Part of a small language model's weights.
Architecture: biases, normalized queries and keys.
MLP neurons of a small language model. Each row is named by its layer, matrix (gate and up: input weights; down: output weights) and neuron, and shows model dimensions 32-159. Each number is 128 + 24 x the weight over its row's rms, rounded and kept within 0 to 255. Numbers have three digits each. A neuron's up and down rows have the sign that makes its largest values positive.
A block is one neuron, or neurons of one layer that tend to fire together. After each block is what it responds to, as a language model described it from the Wikipedia text at the highest values.

L5.gate72:101122148122127087163109175087128107071138133142127135154114111126150119168156183154092130109158120175162108162120141117161074114163166142079141134156101152124166113083149161144089135149103112151136149122136115093146098117116096135113120102138140156108121144076077117129137168140100133104143152124099127095143149103072121102151162129140115155173130133122109134111105166143124140128129
L5.up72:131109126092087109143116153082087099119167124132144138107073128136125103098120119154107157118151142117095131164140148118085116123151193152129124142169101176118146140100152150105116171166146150109149141135119106154118116175132128116120130099153168162140121096129157128087130133097112118072184185136145160155123109087163105120148096129123103129128117109144100090113093137152122109164103
L5.down72:064170072099130109142155160081129109126168126072157113112125160117127156136131125149133146124143106084144110136136137131146097204125171091101122116128104149141122134142153097135150095086143100137089154123123110112129138141137149117142107139157136134119134117144090153140157151144132117103120138132108153068134113167139077128124136182142106132173118093075129121152104111169132119122134
L5.gate290:093149136126128132140125122120144106085130143126141117125100103113154101134140105128086133129160146074155112144139156101175133136132147126154153112115134115153082133124156153140115163150096140120146101126112098106106087142152155173188145115105103116124151131126136179171129151080123130096123116130110129165135147088135143074113143120141128120106155118105118136120081144145140139122116
L5.up290:126131138094091109158105149118116135115120114122133089125134156085127127110088127149120137149124114122154151110107169103130128120118172124132158091149106071141091121136147084139142130142140174091187105185126174083120128154124127159153128140097129101140108119119143145120137133078097068112112137135148143140072072161120146123095135133104170115148100122060131136128112109107115109128098
L5.down290:099130144099104097135125149136123106121129108104128140139110113134139152122127155125133155130134174169180122117127118146126094161148150134131126113135147139137156121153129108147154163098153106132115138048162104109105102122099129136120127133119176134068158149131143119080145087163127162102110133128171150127151137106105154125139132142107106171088090135114113171110158118145105094122127
L5.gate384:120117135132141113119095111101137152132114127123110127115114091127142096119135140137145123098143148134117090153095076119129084141127118140134126121156109139144148144143146125137127137110131123131186094101099124135097081139097125104126118164135140160161174086129146126162060106136131106085100164155119141152082144126145136086131157155093125152095085126108148181124111150111131157140144
L5.up384:144081133135049128128130089147144126124103119111137150105138147144145140111063142088130112144136166094120105123141117116125113114164133162108120166130147129155152167147182142130123077151157102152127108125096102125121134110120111177120166099137086073139164130142127167140127144157125159127164118132128148113125123125115108126134076143078116125114108091126112133136150095132136157121117
L5.down384:103088102166089140137098128095121106122150144141163107179118118084142087129102151119121137161117136105141147127158135130139110110173193107140119143148122117140131084114136109140099140111155130161115133135172135149119091107131137173097195090120132105123151143139132138083130142137108144148129139147080092141143104111113137130118153106141075134088167128124125115133108148141143125067106
L5.gate458:169131165143124106094114124131103124147127092142168119117110113107095115137170132120134132127114158117172162103085140169154107093145201116164142145132150081123146129114100121134143161138103100139105150122113097143084131186153118130122110152086148115128138132127092138077128160112111118146123109130149144114147137131120168141162091122135153126149153147122092118117139114135116154154114
L5.up458:135138141144147110163125125109097136073127130090172129129155166110119121140145122165127135138130119140133118130131123085111129122104117148124122088106138099165113094115100099126124134130129123176181145134176103110116101099164126146077110069107168156149126136115139089138147130133120143190136190132138156087207149166101147148122152096154162125128125119146147113104168150184118093126149
L5.down458:117092122124106099115137135138150154108164150128095145140124121139135088135109149130115157094138129145113124133126106088154157097143119126123137137081086128104126139176083137170133129136100153118100070106099153110118133124102123085113135173099117155111171153134145144182133088194095155123128096110117114141113166093110132122106137203104052103148143092110103138161144150129138103067136
Birth-year digits

L12.gate484:132091151118072133160143173141178139112148124137133097101119148144159116138120126121161136076131129105150091146155108102127117082168152157148153138136137144119127093071105146105099128127150132137137085152131108133140177130162084142085098127127125120136101175121112107126126173089125184182143157128143119101112116157110168127132124126089105155080144124134151112138133174147130143129092
L12.up484:116118142144144135130117108141132125127125142142129119110186107098146085114094143128144123115103138111139130093083137116114070122102142142165142127136123112107130099068111172158130089128164151147105106146127113100149149131116134134168090141152114058129134176178115112115126154109133122133127102132124151110143081155159121161148131137120142163170160126123117124129137123137131127165169
L12.down484:124140116124085093164106158104137120117131169108129109164131149151132111151179152140090119121086144142169147160165086119077134110124160144150105097145129115104143096100114182157106129117098095171153122131129088177136167077100120146099161122162106127136121134109089154126175146127146132128108134110122117115068118147146107180123122123123107120106122111137131090104143130121139100121138
Sentence-opening subordinators

L8.gate50:125104123118117135143119140096113140130143173151131133130132110110166110133132134190153101091138123144126067127138083120169137111137155159150167106097094148133106144135117168084115112146134109135133137147151152126099138155145116119101152106079129121139129128115117163154167135096090170131120141135151181103158132093164166135132157109150106116107125125175131140153090093148132124132128
L8.up50:107155134093127095119162132146131141111135108151073101139162135151108149139169139118094160149122101102134128131182161150090086165147106133131092109115143101149100106100115137157127153117152119179167117070120174098150122148155147131135147134165116112126102107159142130148105187158097122118122159137152118117137135147157103148139132106111136158114111116091127101147201130121087114155106
L8.down50:155089140145108130127130138140112162137119132139130080143124145117144113121134106146159129144133113114156101118102141162172098128146122114112151133142089137152177146109145139151116125149151102153167132146147106137116137119131171126120118082103108124180156114127097145158124096125127161150166170131158189101132147101132157116116147065166154117109185167122110141140110109109154137139120
L8.gate81:123118131126105114153141141102125162106117158108158089145107154129155100155140135142087153102160106122191119109122115142161153147143185169155161109109095171131107114111081121148112121134139121137157143116145133133114114151127155121114153130117151125133083131120136087107181109062137126139160153112146082135094165190196205113158157141137150136132106112126158160156137154143133117135090
L8.up81:133125137125174137137129141144146190122109122188118137147128144105078136136108147129085143118122128124163120117173134091133104099080141122145120123124137101144116127094097132101131095151140157138102168127111162095163136139123118140109058088127124163143148118163125119133116116135121147143090159121132195119107110157125165194135143114127143077132140170132130146150140077141145116122108
L8.down81:125059095128114139128187147091141087146116127146097144138094097072160150112136144150152138122118114129100140116137133125076118115125107116104099127127127105099135138104160115145118069100126135149088130142108105122154132163175144135149149115129136146199153123154143126127130142143101135097128126111115155135159150112116116151112077080123131102134126140133135118087124084194121168141097
L8.gate396:134101155129157115118160125110133119130164117106117129135184160134145103137192145150153133080144118119147141118175143163152157144113177135159105141105152112143103091132109122124140091154106115160148147127157170127139098154136119112117105125112145136111069163185133070106134158153103170164135162128150097124136130134162148146115136111119114116082120106105143121138082102132153143138155
L8.up396:099118157096062123134135085067158147142114137139128162097113133127134152133115164127100059097130091119122116116140102119112128104150131154151123077116085108155140099102127153094168130120134106169130133129171098136197149141152146172097128136137107104119115120147120130129133133087114115117133099090128111093146158138147147108149156112128115113166092118137116131087118113151126114112101
L8.down396:118086121098110146111142165072141148089114142147083114116154155056137134082166120126130078096140158143125122113175130125111110135132122072108102128100090072165147114089146109157149123121140104115132106150153122133131146152119112157152146098150140069153102130159124102124146104134118116078128118128118153129133147175145132119100154164101065133136124142121130106126177135120096101141139
L8.gate429:140119182135135132125120163089141122131132190117096076132106176123142106102156129130062131138142108104153136105115141092140118144119133127133110148170161152104136110139119090125104128092113138121131111095142141144127127086141149116083132121178143112142117163106140103170129163133081157175147120135134087115142126128140127132091118121098149108126082079127132113135159104111101156102134
L8.up429:114128094118086153154144087167118163102107148141144120135096130107109164129118140120123162117104122124138122099165131108143138106136128167158120101137148153112127127143143138179182132154174156121133144136140124158166148113091119088131153154137116111098158199151110114119156149097134134130172080147101121091147167163173141128093116147127124148134085127104157123142158138154127116141114
L8.down429:106122114129104138183207108176111167104133134149121114125136115085112142129098093127141127098073129147138141172149122124129135154126146124105115101112179134124133125117124139182164108135191150137176143140165102161115157099095130136171102140159099112155138126156103132142153128109165149079190137118157172109113179146134143106093160114159169120142116152137140111150143134152147141122135
Paragraph-opening word pieces

L8.gate156:160075136136178088137114153140125142086126107189117096150175163107141123124114143144110134138126104138117127181145132114160173131123151133114127154094112133121125127117117175121183152094115124138112091131105172144141118119132167157165110103116192130120098133114151144126136148162120153122132113145150137079123132175116110101137126126105125095130157091149115138124139154128143137116116
L8.up156:116132105150113135112097105118131106105197154131117163098156082144109088123157144101121121116128135125134136153147105137157122123131149111125090118135147099120140160134121115142122148120135101113110150184125144112117176148169111121131134120149138115159116109156138136135197125094104159109112098101132143115160130119117181145166128131089106125151120140119171127152130117137151173117152
L8.down156:160080164122110111127142132140108138089171144139172120142133089097144088135135125118100142108153152129116135074116144126123093129119101137132118120112113136140136113114094141077143074132127083103126144127161107109125130142150107090081144151110125110110169119133120097104112136118115155140123128107047082145144155111130145115144118147157016144128070131146116101154147134125130140127139
L8.gate222:162139145119160146119094144109127132133124120169111145103102107134127129126121163110141121125114152145157093149109115152130144141125154119151097122138141169097162108126105085123108136130111149165097074116113140133161151136101118144119120099140140129113103139129167120122129124117088107131124110122136111081156109108144144084103112117115117129093153118145130134142128111165143121128156
L8.up222:144131073118117162117156116125119140095126096122121141135104129165124112132117169109132112109116120131114119137174135142169179134150166164087144120090096146132153101147157170084123130156150169139103120121124109117137147101134147160164110105122154148148110094166061122142128122104076135138168136123116162091124134136136138125150114095143166133151099137144093160124105148114119100110143
L8.down222:131065107152121138147085116112124121117131099111098127111105086125118122078161131091141117139130119190126122129172148117173139114076162105125130158113144129133146098125142140116128162101125127141125121143130162095153138100127201147124150127129142104177122124140135116114142143148104118107115191126044192143121145128150109134127140104136093107161089150094139153145160115142106133092123
L8.gate431:131087196104158089109138133073114083112115144153091112089105118139160158164143105125065145118157087130146140155093125139136130117101142178127115069121094149113134143112119126126137114144127130145144131159129173163165110118161157135128130103122139134155095160136116057085136149130130140142105132144144122116122093106150154109132113123112101078154140134166162133125149126142151143122118
L8.up431:105110093101156114113148207109132118117161127114112111120124140133136136156137105121130149147140129140157115158131125090120116174128113149085138130116108179140100151120158099076133153104109122142119118141145125131070119116072148164166167115104144122124116124054159150137153107139098124116111128151135126109150108109149127163125134110150124090151168102167125130104129126114094138110111
L8.down431:118197103118105126109092115141135143153142135107129141074141154133118120111103151147155152111105118093164119136125143143072112086140127091144144169119148153136126107149137108111106153115131138132117094134105165183096161172120162154110144142103150110085153123111128151168113121157124122120159063134177132115108108110125118150129112079154160148144128111107123140186154131149094123109161
L8.gate482:150142141134154081105119154172136100122191108161111150149086130141117095120119124132077118137201121146155158170093100118117147167088146157114108130114123128147161122126097101075083125101098133108103103158161144128117138164152143111118076124145188125126149144142121103116131104112132129129117131100151084096141145135140146129129126156153109113136141119108136142140140124106140102101131
L8.up482:112119176144114127149090136124125129095073161100125126112127094130142136112094169109098108127125094127120111143141129118153158153098143105132131097158123133145102138089109161170133162160107120156114151120125153163188164145117115130121126143116144107128128146121143128161188110120108145087144105102136123082120165125127174125144087116090114132103111125108159120143162064191164159108162
L8.down482:124119164135106175103111148138140149103097109135111121161118109166158132134088112096080103112118175155090140163111133091131138114101123126131133139139149103128100136145090168125117087166135139084119150155138172128129133172132153136123122142067148124137116124107164096156142144108094133115156122077105111120095153142112169091128104103109116160154130111138124090133145116183144127137153
Day-of-month digits

L5.gate13:139114165130143175099132115135141127177143107143112123112098149097151131130126148124137144120110150130115155132121095155133190167130155114134132110139141135138106148143120169139068110118104124092172144152126166129145189143178118107124088138137111117132110184165114128136150139128124131101097111128118156127123119159146156118113121129106122087078155147158141120141141123120144117106118
L5.up13:140112125108113143158088088151155117131128134076136082120157127136142161118164157151136137203145164086129115125178096121119132122094100111144134147091125136127091119152126150113189150152101134162152133115066126123164147138062144107119109115138158145097143120093141109122129153145118091114136096119133089128111139160122141127106138122149129153161125119120132133107084107105091113161150
L5.down13:107133151123125122157092169135150137132102089109155086112145162103105152078130138118115122138134136093149082140152121129098145152140147117106160170112121116137133152096086131095111119153105154154124138137072126110110137121144122140113164073161131137125128111170129125163121098115098141107132087190159112139135140121105142127075131048138145133120156143088121143164118156151095146121141
L5.gate34:115128130129106166153078118096154140083164122147160088116128105131155182104135143102099105135103150103152118104114095157128109127123181086143091119130102160084127111139130148121139121111148132130127128142133142135145134147159095131141137151090131132120133152109121116077154150115129109105118109146117123132153164169116190111175117130139097170117093092168135137140097117115085100130104
L5.up34:106157132123129140152152120107182109131113090123126135159109112112155110098131112150163175145119136085125134105084168140082136107188117132151111122097171126128103143128133106166116096140137157121153100149147133143103123120134105155106150135143115112143126134108140135122109143107100162140130085166113125165098134083117150149122097126097124113125139160132200118114135171131133095141098
L5.down34:167080198107156097115140135109116131150120093132114124132125136095118116140158115100096078114106122126161113185127109118149160170138091125134143141138180172098132118112098099090115117084116128111117127117140145112112137114127117161120127136127138150141102125168129144136085116140118082173140144120101110152142106162098110158124123094138126123137124129161096098088159117053121146121147
L5.gate239:130118146126122132118171138132150102166146124117109118141082095131147096137161117147082153102151186160129169141077106148107117134110068117175093097127132146127116153113134126121085101114092113123162127131184190150068117150141145158116098127161155120130088155133106103133126177144128184159140136144138133134124117126143135069111141109132092107121128142152111170131152150121108128130160
L5.up239:183116139109112091122142158162122142150127119145131130147163116126163114133169123149159135090089139159132128156145124128125147115112131094109122120173079162136073149141126105131113137137149117098170124112144119151101186096118067111121123100167155102137094136118171116134136126134121130135140121132113102128100083126123156156119106133111148170107104130150121170127140107109123088144095
L5.down239:137099128122111135121117109152153104128120140140135130110146158126102093105166125135143123135056119109135161126126109110113157136113095074145102149139080140098116105149173121111121117097099114135161120124164112118140128145114113092127111120150105101112084103126157113100117152161165109132159139123113103127090092094130145085114114143109167130082152114077100145133130158165138120134114
L5.gate490:194099154150123101145124134101165161151155146144122134154112116122175094112097147145133094131114141144113205125138163125115108134098143125132098129135079149127091123103157083136102113107131103163172157092160152154113159171132138110125098126137149106120093191141145121093166139133154166093106125119124131161136136128120177122175159114100095131107116133112102101117103133132096131125134
L5.up490:101132156132141116186112121124164133132141112103129123139140137110183104145155143139108099115117126107142107100121108118166132154162142108105119125146106149139118120109150154139069120140163116093129125148107142122160091149097110126112112118111144149115167084098123105152159132106098092103106054113145138134155128101130172060115142132138153141101141172143142117139074123142136144141147
L5.down490:123129121136158122125087125130154120129131124117131047101123155114146156150129127121132086141093122113107122107084044143120127103157152117117154138163139199145131175129108113111115124144137143082093131130142103114121135135144126154108145138168157152137141048125096126121104131118145120120115118106124138089168120126122114111138085107119070110151135130142154146172157120161108121169117
Mid-word pieces; date days

L12.gate407:139092157094151086137131130151138109114168122167142157142136132155129116109122144165134148093086127170157145119097158105163102136147133115129143108119106135128144142117150122156145112121132120123145106163132118188125113155091157097116090098145152131159112116159123110095086108080135171134132126122150123108082123124190136138119123113140125122119122127175118103133138146099131097116143
L12.up407:066113126132174089144153136158167145126168109130141110150135135096116127086141140127108137134098120112137115113110152146119120117144150157100092092108126122108139129114141118164100145148116125156091119162127182123109135141159171141146149146159165140143106140095123140074098142153097089088204137118133140090104161118103138112135165113155091114116136112128118120105143153139095142154124
L12.down407:145198142116152176105122154133137150117100134155127124103107098111112138127153128126115147090102119144111139111078103136132113151121135131126160118110128151148114125141114182105166108142134130097122135115092165137105175132152133077146097144122134134172090126143120123110130111135141160143129119172105170130099123163147171097146118096080158129111183090109104095132102119121121130105144
Digits in numbers

L8.gate13:156098164141096108141149144115124114086132137143106117181143171113158138120125143148134109080108134077141127162136127113158085102163110148146149139163072112131129159119148154128072129109146122169121107098138108107153102120146116136104090103094115098143092150117099138144168140138167123126151118134178137091153115128116108097134173151145170130122134163126076103141153108128125089094137
L8.up13:074114180137147184100138128166114157099079134100084124137121164140137121166094169118155145140152164136129085139130133105148119121102140135073132093160164145216131119109140123128176119094114142107161133114142159132085190134157127105117091122098087172097130120117136131118172097152131105161137145119124146114109129118105111084113138131118130160071191089146092135157160089098125126096132
L8.down13:098151121093142139095106143193115159116134131124096112134093121141147154127125154130091129168109149106151139137157055126106105138120101152127103144164128109145106114124090162153195147095163091102182113094106147130128144177163145121121149160121119169143108164117125121128150175112158131136132143115114089121111111109107114104125159156155126143140122098123113148151130105110180135129118
L8.gate141:127139104094114148132123160127158156114101130127141151145094151119145078142096151122106158096138129138121088148212129092168134148183139160172082132131096088087114147110138070132139142124152167106104124083135122093133109127151131156113144128158160151114136089132139161141123106088100105116125104072147108109108142111152174116107096116120119156096095112114131107130147122136118146106135
L8.up141:124091130088124158110125128076131168058109183144094116103105174074148091120135171117112131106158135086131123089152154133144086157145158150109128116098145164132072108117120130130125086131146105114141080108129142094121140128159127115137103134129102083129124150144102115116134211088135153143139139148151099120145103097155128136154122124137163108140138114125128120127111121161139082122107
L8.down141:131096110126113108097143119143120185157122127127113155059139155129113083111133127164140147163144185081112152170140111130126107114160144115122117156118111073155133130140125102151131151124123144107142120115175132161120130126162131105119146086106130121174136164138133110111135114124112150114129124084169152117100149132128124114098131169103125138135144183130155157148125143148141094123107
L8.gate240:106132185114127061131118150151131097119129141109116129094116127144138144120094161114107146104149131096117104142133126151136130141141116143124124080130127124149146147105150156135124125148124130095146105096091119147160104107129170130085109105148117122121076104144153136157165103151105112147107133103151193110151116140149037090128135130121124140100128126109132128129156121121163089085123
L8.up240:092152152117147105131131143138114140092134115108151117167183145127134146153129138135127128126127087129126075087124095148167135134145134126131135071116084152108118139104147129125107171122172134131152158153107150116067160150133134119146140134065139153092081147106115094158153141135130124135120125098145098113140120106099110113136150118174133126140170117148134119137150108167133132101082
L8.down240:107138140171131135123126129127158145162144117136138058132149165112165199120108111117105079138140097103136135115163143106151124174152125160114151091156101110137100155111102095138134160136136141130124154123163150125143139161153110139156141092123138118106108175103095122133145161114114133115111097159155129151088117122124142176135100150087159151113131105150155112148147154113143096136098
L8.gate360:080103189114127098132135160122179124113087138091107136143108107103147106102119126127136160143155126125181128151121127129184139083152146117155078114138149138165148155071135074116120144135151141164146142110091100136111148088127132120110124086089153146119110134151164130082148152133115129097162089114124143129102086162121118137153142117126143132123120152120146130140094129125122148102106
L8.up360:116114144124145114148141103128146141109158139113159149086140123140111118105121128108147131147093167091130129122132106093137161134108137156166102099162128135141173082111134153145121151167140173117119128093125172145111091133134087134142119096119158179133119126083154140124124115125126122117124124120131165102113119109128120167147111142146133154088138103139147185150134121139114082144124
L8.down360:180116112152143155110125071158128100120157138151120169118113139125113157116118182121126110097109142101123127090148087092093149144118125201125083133142153125152127149143151156125125117163148178095117110116133157123155079107141135098140126108109141115123112165129140133145113108165113140123137167145110149114155146093119124134146150123130065089098136098126143152119138143143125136120133
Word continuations, biography parentheses

L5.gate254:122124132133125097138143086071089100132113108129110102100096111155138128139140135135115206134146154174152152142154126161150177092149123137146119111126129153169101140105100095137135128154141112140124142139167174154141152119113137103097120106137155125113089115118163140124113100121124154104120097171116147117107142121135112096111142141136151124116117146104140158113094125117118112060119
L5.up254:097139136117116111095143132152128099187151154153145157105131066162085148129125184160085129110146129121143134110085118140142142102118115117138116108120103105149121138120090117134097128152098109120085109102095132137124109131120135145094148138102115110148143116132154187101137115175105103134123114124132138132103142185115133084087149142146180130119121147099109158127164098133152100079123
L5.down254:109173106163092137130136127121075088147161138115142105114181122105117114098126152131117111110125099110093103090069152145128145146131113124134136134143110095159101102114109140140118103147117121104126114125093109093152103165159138110114102142102111147173133105141143098089153119131119104178118142146171133105127145139115118115092145127146180105125103091114075136097147110139147091116150
L5.gate316:116123127112124119127135125136129098162121122130134146131120120102076133102115101144138118129105124193136143136143141164136135133122076153139104119120131085143181109124125099156102170098087121106174101147140170091156091139155098104147143147115118133113119145097139147128096117119113129107104186114116136113105094157144157118156158122165095109100129128095147139122137168113139105110164
L5.up316:091112143119119108125121127150145122081115080092106146169076120146143155131137159124113123082117118171146152115114131168136115135098115130144130102141121170148148164094129110156118163099153122116170127126150108147116085123163138114139129170149165129152136142129076112169153139134126111167159114102101103161123132158114081161129117159152120131139135143144135094121100118131141131118130
L5.down316:132174141141125157139131110162161156150123099088136130153126125167103154103100130085114110116118175117200128101157117113136112123172144146141136134133103122105121162108096137126152105133133091115135115119051101136114112159115101137123100153160132164156104131145110132128133105098122119119141155122093131161116114120112167157113142175199129155139104118120144144086153165141086094087124
L5.gate342:171105146127147107139101163141151071134117116136077112127134101153139118147099139160118133118152162164151136180155146115143095139139149174127136084114107124118134146136100130135145111128119149118146097125156143139108124130150129114142096171130139109085080167143144127132112138151137176123100154134134091109136080120155181075112147143125106150131134116176136138111132144093097104089130
L5.up342:151147088116094103120124108132103160191093136124170114099103141125134127105120076117114093139131139131109127132109138116148104152139157096133130111118160121109130163169183181137142112128109107121137142115122141117117087193149094150128119131108137123112119125132069137157136117097118112183114132130140113137134114078109134148107121107101128122109141117105132131100127115109146160152104
L5.down342:153140124122123135120121156099066116129135099131136105087125153127102102111155128149102129127121140128096126159152121093220147124131128119133129136099155119135108166114163153152129119105140115085129146127123152165110135160105113168138169126114132138120123111153095096150139092093149084131150126148166128099132143112102131138121133113101061134141128149118138121112147108111141182172123
L5.gate442:091111089121133117166121087082102163142170157135141150109137121177143114142159096164135111121124127116145093158165133108164138143110105082157132075151132160109117144115105117131122099119111112150127077126124144082117134153128148082163117152144159163118128106206134136173103124111131138166080133160125127088124159106152168089147135125116133118085135159123112111115116079129126099104137
L5.up442:114110103127189095119152127072110139182119085138100168146114059101092118142102102149124174097151160136142168102130142121144150120128114138127107087173112121130126150156105121153130090148137135105119109147165187122104125132162103121145156112108168130101134112096133118138103108143161144124146132155138117128132097118165147126104138125137119092135127138105114158125151133058122098103166
L5.down442:083143108137103107102103149120131112154154108124107123121091161124094176158159108152151104123179106092152125150135107117150157173084135118088123127116161136154123142125106123145143107150177150119133128088101168137133122169124171167136118138125127138103104143085114085146108143143146064151142131122148127080149154103135165118107131098114153143169138131115101168138163091140184113111169
Second piece of split words